{
  "vocab_size": 4096,
  "init": "normal",
  "init_std_down": 0.00876,
  "beta1": 0.9,
  "warmup_steps": 284,
  "decay_fraction": 0.622,
  "doc_mask": true,
  "dataset": "wikipedia_en"
}
MLP neurons of a small language model. Each row is named by its layer, matrix (down: output weights) and neuron, and shows model dimensions 48-111. Each number is 128 + 32 x the weight over its row's rms, rounded and kept within 0 to 255. A neuron's up and down rows have the sign that makes its largest values positive.
A block is one neuron, or neurons of one layer that tend to fire together. After each block is what it responds to, as a language model described it from the Wikipedia text at the highest values.

L3.down207 [114 168 112 111 230  91 136 163 102 140 127 118 142 112 119 170  97 115 138 178  76 116 132 102 103 164 124 191 132 146  83 175 125 142 113 119 187 132 132 112  85 120 133  77 144 122 142 117 155  80 155 131 175 165 134 109 168 156 126 168 105 101 146 107]
L3.down448 [ 99  70 152 166 159  67 101 138 113  82 133 136  84 123  89 151 171 155 180 122  86 162 167  89 105  96 158 147 145 141 163  99 129 123 133  55 138 124 152 143 173 166 112 139 168  89  62 116 130 105 130 127  93 127 113 135 157 147 170  76 150  76 154 123]
L3.down653 [137 104 142 125 116 154 154 140 166  81 120 119  93  80 103 151 152 162 211 156  99 132 118  74 131 117 181  94 130 132 102  49 107  99  86 148 103 150 164  53 155 112 138 123 156 134 140 144 151 115  85 158 107 119 110 150  97 137 144  49  88 125 155 171]
L3.down662 [112  95 115  87 121 144 118 116 124  84 152 126 188 153  94 112 110  89  99 153  98  54  92 157 109  91 139 162  87 137 133 109 148 129 148 114 123 137 135 106  88 114 136 103 111 112 150 145 185  68 126 171 100 120  75 136 173  83 131 115 133  83  81 126]
Description: Second word-piece after m

L7.down275 [144 116 123  83 129  80 119 173  43 197  73 109 154 127 143 202 115 180 191 131 151  76 108 122 129 184 161 127 176 147 185  76 146 126 140 110 168 149 118 153 158 154  69 143 164 134 149 163 110 163 135  65 170 129 139 116  65 134 104 129 150 136 124 165]
Description: Clause-opening subordinators

L7.down480 [112 117 121 145 139 132 170 110 104 171 168 138 129 110  74 184 130 172 148 113 129 105 158 128 100 115 161 158 146 121  77 106  91 175 164  86  91 183 149 158 133 131 138 136 126 172 156  77 115 108 117 144 110 120 170 117  88 154 113 126 129 176 142 111]
Description: Split-word first pieces

L4.down43 [105 138 114 174  67 204 129  92  97 116 148 112 133 125 154 157  94 114 226  88 118 126  97 136 100 193 103 185 142 129 143 179 141 149  83 136  66 123 160  83 104 139  81 124 149 100  83  86  99 167 198  95 198 106 154 111 124 116 142 136 172 157 111 102]
L4.down73 [186 102 127 183 172  90  83 131 137 116 140 161 181 157  70 103 126 167  14 133 112 144 115  66 139 107 119 126 195 130 174 167 118 100  84 127 153 113  96 149 129 143 160 111 147 129 183 152 160 180 161 100 134 116 114 148 135 110 154 126 118  74 125 167]
L4.down174 [169 135 127 122 126 152  75 163 115  90 184 116 134  80 142 146 131 135 182  93 139 167 101 141 154 135 120 144 106 151 191 155 143 116 144 106 132 115 154  60 146 104 144 234 189  97 125 106  75 121 166 176 127 106  98 128 156 147 124 108  88 163  94 189]
L4.down358 [171 169  71 187 103 113  86 116  77  65 177  74 164 123 124 200 105 197 203 124  96 143 128 127 139  78  98 115 147 118  82 178 127 147  98 141 174 141  92 168  96 154 119 156 115 155 188 107 122 104  89 118 126  89 154 128 104  96 145 164 125 155 116  71]
L4.down364 [213 105 137  98 139 175  70  99 110 100  95 155 130  97 163 165  89 123 210 146  72  69 138 139  97 122  54 171 141 131 136 138 175 133  96 147  54 126 154  73 130 122 102 126 112 195 148 176  97  84 166  87  86 142 150 130 151 162 118 128  76 105 114 136]
L4.down388 [154 133 158  83  33  66 142 160 149  95 159 168 174  76 158  94  83 162 108  95 146 115 113 129 164 105  65 147 122 154  48 146 132 154 125 129 138 115 127 117  87 168 221 109  99  35 204  57  88 160  67 135 208 218 118 109 150 178 166 148 168  89  86 150]
L4.down415 [ 74 138  99 148 113 140 106 170 156 145 151 217  99  82  86 121 101 148 211 147 142 134 112 133 113 110  78 160 112 141 198 126 123 179 128  76  99 108 110 137 149 140 169  94  94 111  94 111 116 144 108 188 150 163 151 156 102 115 247  53 112 112 155 115]
L4.down423 [112 157 167 147 168  99 121 134 194 128 111 137  93 145 206 152 120 114 148 170  67 135 136 159 107 108 152 114 155  67 152 131 110 157 192  88  97 104 164  67 121 141 171 179 143 134 148 141 115  87 131 166 155 144 100 213 164 161 119 134 118 170 127 169]
L4.down462 [ 89 105 144  88  86 105 156 113 172  73 167 100 139  80 170 159 193 171  72 166 104 103 111 125 142 166 108 105  69 136 150 109 106 139  77 132 149  91 139 150 172  83 115 171 156 126 156 104 101 152 154 160 140 156 133 145  99 121 131  68 112 163 127 165]
L4.down515 [120 142 185 127 128 148  90 163 175 124 132 136 122 159 171 137  82 152  88  70 127 139 117 154 152 132 100  59 134  60 173 163 122 118 113 171 157 125 154 103 144 100  96 166 134 118 125 125 157 136 113 112 150 132  90 182 104 107 126 132 148 134 155 100]
L4.down527 [127 114 176 133 174 130 169 131  79 130  91 114 136 152 183 139 104 173 217 169  96  95 197 121 157 160 110  97  88 144 215 116 169 136 163 146 116  96  85 124  67 144 128 136 113 160 147 173 123 118 107  93 147 100 123 117 177 137  93 143 111 157 119 144]
L4.down549 [208 125  84 127  90 117 115 104 120  95 110 171 151 140 115 161 138 200 196 131 118 122 125 135 137 130 113 126  97 145 153  80 119 105  33 183 142 144 134 108 136 179  74 157 129 140  71 123  73 137 138 153 164 119 132  67 158 125 102 131 153 143 167  93]
L4.down569 [135 116 150 134 157 188 159 116 169 114 169  99 152 154 117 128  96 126 255 116 124 163 138  54  88 181 120 144 102  74 104  71 134 136 104 111 112 136 133 157 118 172 144 159 140 141 140 131 134 157 131  68 179 152 122 149 172 139 140 111 158 133 107  99]
L4.down615 [105 180 117 125 164 145 214  45 107 109 219 126 145  92 120 111 149 110 229 160  87  68 143 178 118 167  94 126  72 157 151 153 145  90 143 181 116 152 153 150 135 135 125 125 104  62 122 127 162 118 116 107 125 106  90 104 156 152 126 121 115 137 132 127]
L4.down666 [203 158 107 139 151 163 153  97 135 151 146 183 125 126 174 107 164 137  82 108 127 180 107 166 109 136 128 131  98 132 165  65 132 139 173 121 119 112 152 128  81  91 136 133  91 139 136 151 169 114  80 175 198 140 129 176 135 156 129 141 175 156 121  98]
L4.down694 [103 135  81  89 114 130 146 120  91 141 133  76 139 114 124 149 103 203 132 121 169 130  82 151 128 121  21 189 142 129 130 113 126  69  98 110 180 208  73 215 139 143 113 109 105 123 166  73 113 116 107 150 139 135 149  74 119 119 120 152  91 110 129 127]
Description: Clause connectives after commas

L4.down2 [ 27 133 119 164 124 109 112 102 105  95 138 133 138 147 119  73 141 141 208 158 162 127  94 163 153 144  56 104 142 127 138 134 134 103 155 130 125 127 122 148 115  98 115 103 134 172  90 171 124  71  96  90 130 120 162  81  99  63  86 118 162 124 159 142]
L4.down20 [150 121 125 186  65 132 161  88 133 168 142 139 147 102 108 148 134 153 255 103 140 175 145 127 105 137 144 129 105  75 124 181 102  70 142 139 129 125 150 131 137 142 145 174 106 158 116 134 170 140 110 120 135 109 158 111 143 166 119 159 127 171 185  97]
L4.down65 [ 77 151 164 175 100 111 140  82 147 107 163 108 139 150 154 140  84  93 140 118 142 101 142 147 103  99 109  63 116  80 123  62 115 100  68 183 143 100 127 139 133 106 107 128 147  99 141 124  93 115 154 138 111 121 205 122 155 101 121 114  99 161 133 120]
L4.down90 [165 182  92 139 178 112 139 123 176 163 143  82 125 200  75  75 160 152 155 131 136 140 154 117  81 120 116 135 114 126 108 146 112 163 127 141  96 127 130  72 115  80 144 143  93 116  90 189  81  93 118  66 161 172 148 120  98 120  74 112 174 138 132  91]
L4.down116 [123 156 135  94 124 176 138 124 156 158 126 137 107 122 145 119 103 149  55 170  96 139 136 119 125  87 166 139  90 140  99 140 148 107 107 115 131 142 131  91 134 164  73 142 144 131 140 200 147  90 124 122 208  94  94 120  89 130 181  68 133 143 131 121]
L4.down157 [ 92 121 172 142 164 123 165 109  39 120  75 181 105 160 109 112 144 116 111  66 159 115  97 111 119 145 114 138 143 121 141 188 119 155 131  91 158 157 126 166 106 126 152  34 111  79 150 161 126 109 100  62 102  94 103 172 165  94 114  83 122 119 120 119]
L4.down217 [136  96  86 205  92 118 135 111 102 111 129 120 159 119 116  92 171 155 198 179  89 127 141 149  84 130 107 123  94  98 166 199 158 107  94  94  79 170  44 103 138  96  94 126 117 174 153  96 106 178 163 170 121 103 165 122 126 103 140  84 188 122 144 161]
L4.down252 [135 147 161  98  88 142 145 156 128  96 115  92  96 140 126  79 141  59 146 150 147 198 105 147  99 153 117 141 159  92 250 100 138  91 156  72 112 137 125 113 138  64 126 157 182  65 130 158 128 112 140 100 127 115 138 122 137  52  95 120 133 124 124 111]
L4.down319 [158 102 134 159 129 100 104  95  92 107 164 142 131 152 129  94 137 162 196 115 170 156 156 124 107 181  83 123 103 113 112  75  99  75 134 148 127 116  81  96 202  79  98 154  98 135 126 161 139  79 167 124 119 142 233  94  83 155 137 123 119 165 171 137]
L4.down339 [138 153 150 150 173 127 156 140 164 153 138 140  54 133 123 120 125 159 136 107 156 158 107 157 151  63 170 116 120 125 117 105 121 126 141 111 108 146 165 149 115 131 137  76  76 143 121 112 152  97  97 145 137 145 113 136 148 111 119 221 117  83  80 115]
L4.down340 [161  93 142 142  67 175  71  75  96 101 116 175 122 130 102 155  37 155 167 134 141 168 142 186 120 140  47 104 130 139 161 107 145 102 161  95 115 123 177  91 215 113 171 174 146  94 156 110 128 104 127 127  94 123  84 123 117 171 131 134  89 168 115 176]
L4.down353 [183  93 122 141 152  90 142  68 178 122 118 133 183 135 171  95 156 117 185  73 173 108 126  82 140 163  92 120  70 176 149 120 111  62  75 138 114 162 112 147 133 112 122 158 154 146  90 140 123  94  81 109  97 103 131 146 131 124 164 170 151 176 160  91]
L4.down613 [128 194  55 107 140 108 124 172 155 119 129 157 130 107 120 160 135 118 187  96 142 152 145 176 127 180 117 199  77 102 108 160 124 146 115 143  51 105 155  98 136 103 119 137 122 173  98  74 113 129 168  58 127 197 126  92 124 115  98 126 109 128 157 101]
L4.down620 [ 89 132  80 122 199 147  96 101 160 160 156 161 115 138 161 161  80 110 147 152  79 136 186 122  86 107 144  90 178 135  48  85 157 195 176 143  93 143 106 106 108 143 100 152 108  64 100 172 132 136  89 154 135 149 115 145 174 173  97 183 169 125 126  95]
L4.down674 [106 134 115 159 103 117 153 150 111 129 113  92 110 181 197 140 149  34 141 157 130 141 117 117 156 189 148  95 184 114 116 155 120  95 126 174 130 181 103  65 140  73  88 124 171 101  92 123 138 119 138 121 158 167 108 183 116 143 110 131 126 118 114 169]
L4.down698 [ 86 128 175 153 117 102 164 149 147 137  79  65  97 122  42 165 118 100 226 141 166 122 152 180  77 152 193 183  82 138 142 137  70 127 139 103 126 108 107 165 180 109 134 124 114 152 167 176  93 165 149 179 121 130 116  86 139 198 153  99 136 102 125 124]
Description: Word pieces after M

L3.down47 [142 139 159 154 109 132 137 143 118 123 111 139 168  87 160 154  99 129 208 116 176 136 105 158 159  90 143 106 156 129  89 122 170 169 161 107  96 108 126  53 116 124  74 122  96 102 105 119 138 141 119 116 168  91 103  93 157  99 109 115  83 142 145 130]
L3.down112 [177 128 147 189 154 161  81 115 145  90 146  63 102 127 138 172 115 115 216 123 141  97 172 138 153 103 138 121  78 128 159  31 114 128 130 135  91 117 160  77 101  81  98  94 136 135 128 118 132 103  92 117  90 138 107 121 129 131 141 125 130 111 136 100]
L3.down348 [139 124  99 147 138 170 145 131 174  96 140 117  41 120 124  73 129 155 135 132 188 141 162  86 158 152 165 108 129 124  62  81 121 130  91  86 113 179 117  75 117 118 184  92 127 158 111 157 159 112  72 125 138 113 158 156  83 161  63 150  95 120 170 160]
L3.down422 [ 90 119 145 204 162 107 123 161  77 177 130 123 116 114  94 157 150 101  90 164 139 154 105 105 126 166 142 115 148 150 111 121 124 108  78 165 149  88 200  90 153  81  84 132 132 174 109 160 170 107 130 126 165 137 119 112 133  74 123 110 137 186 159 108]
Description: Abbreviation periods and continuations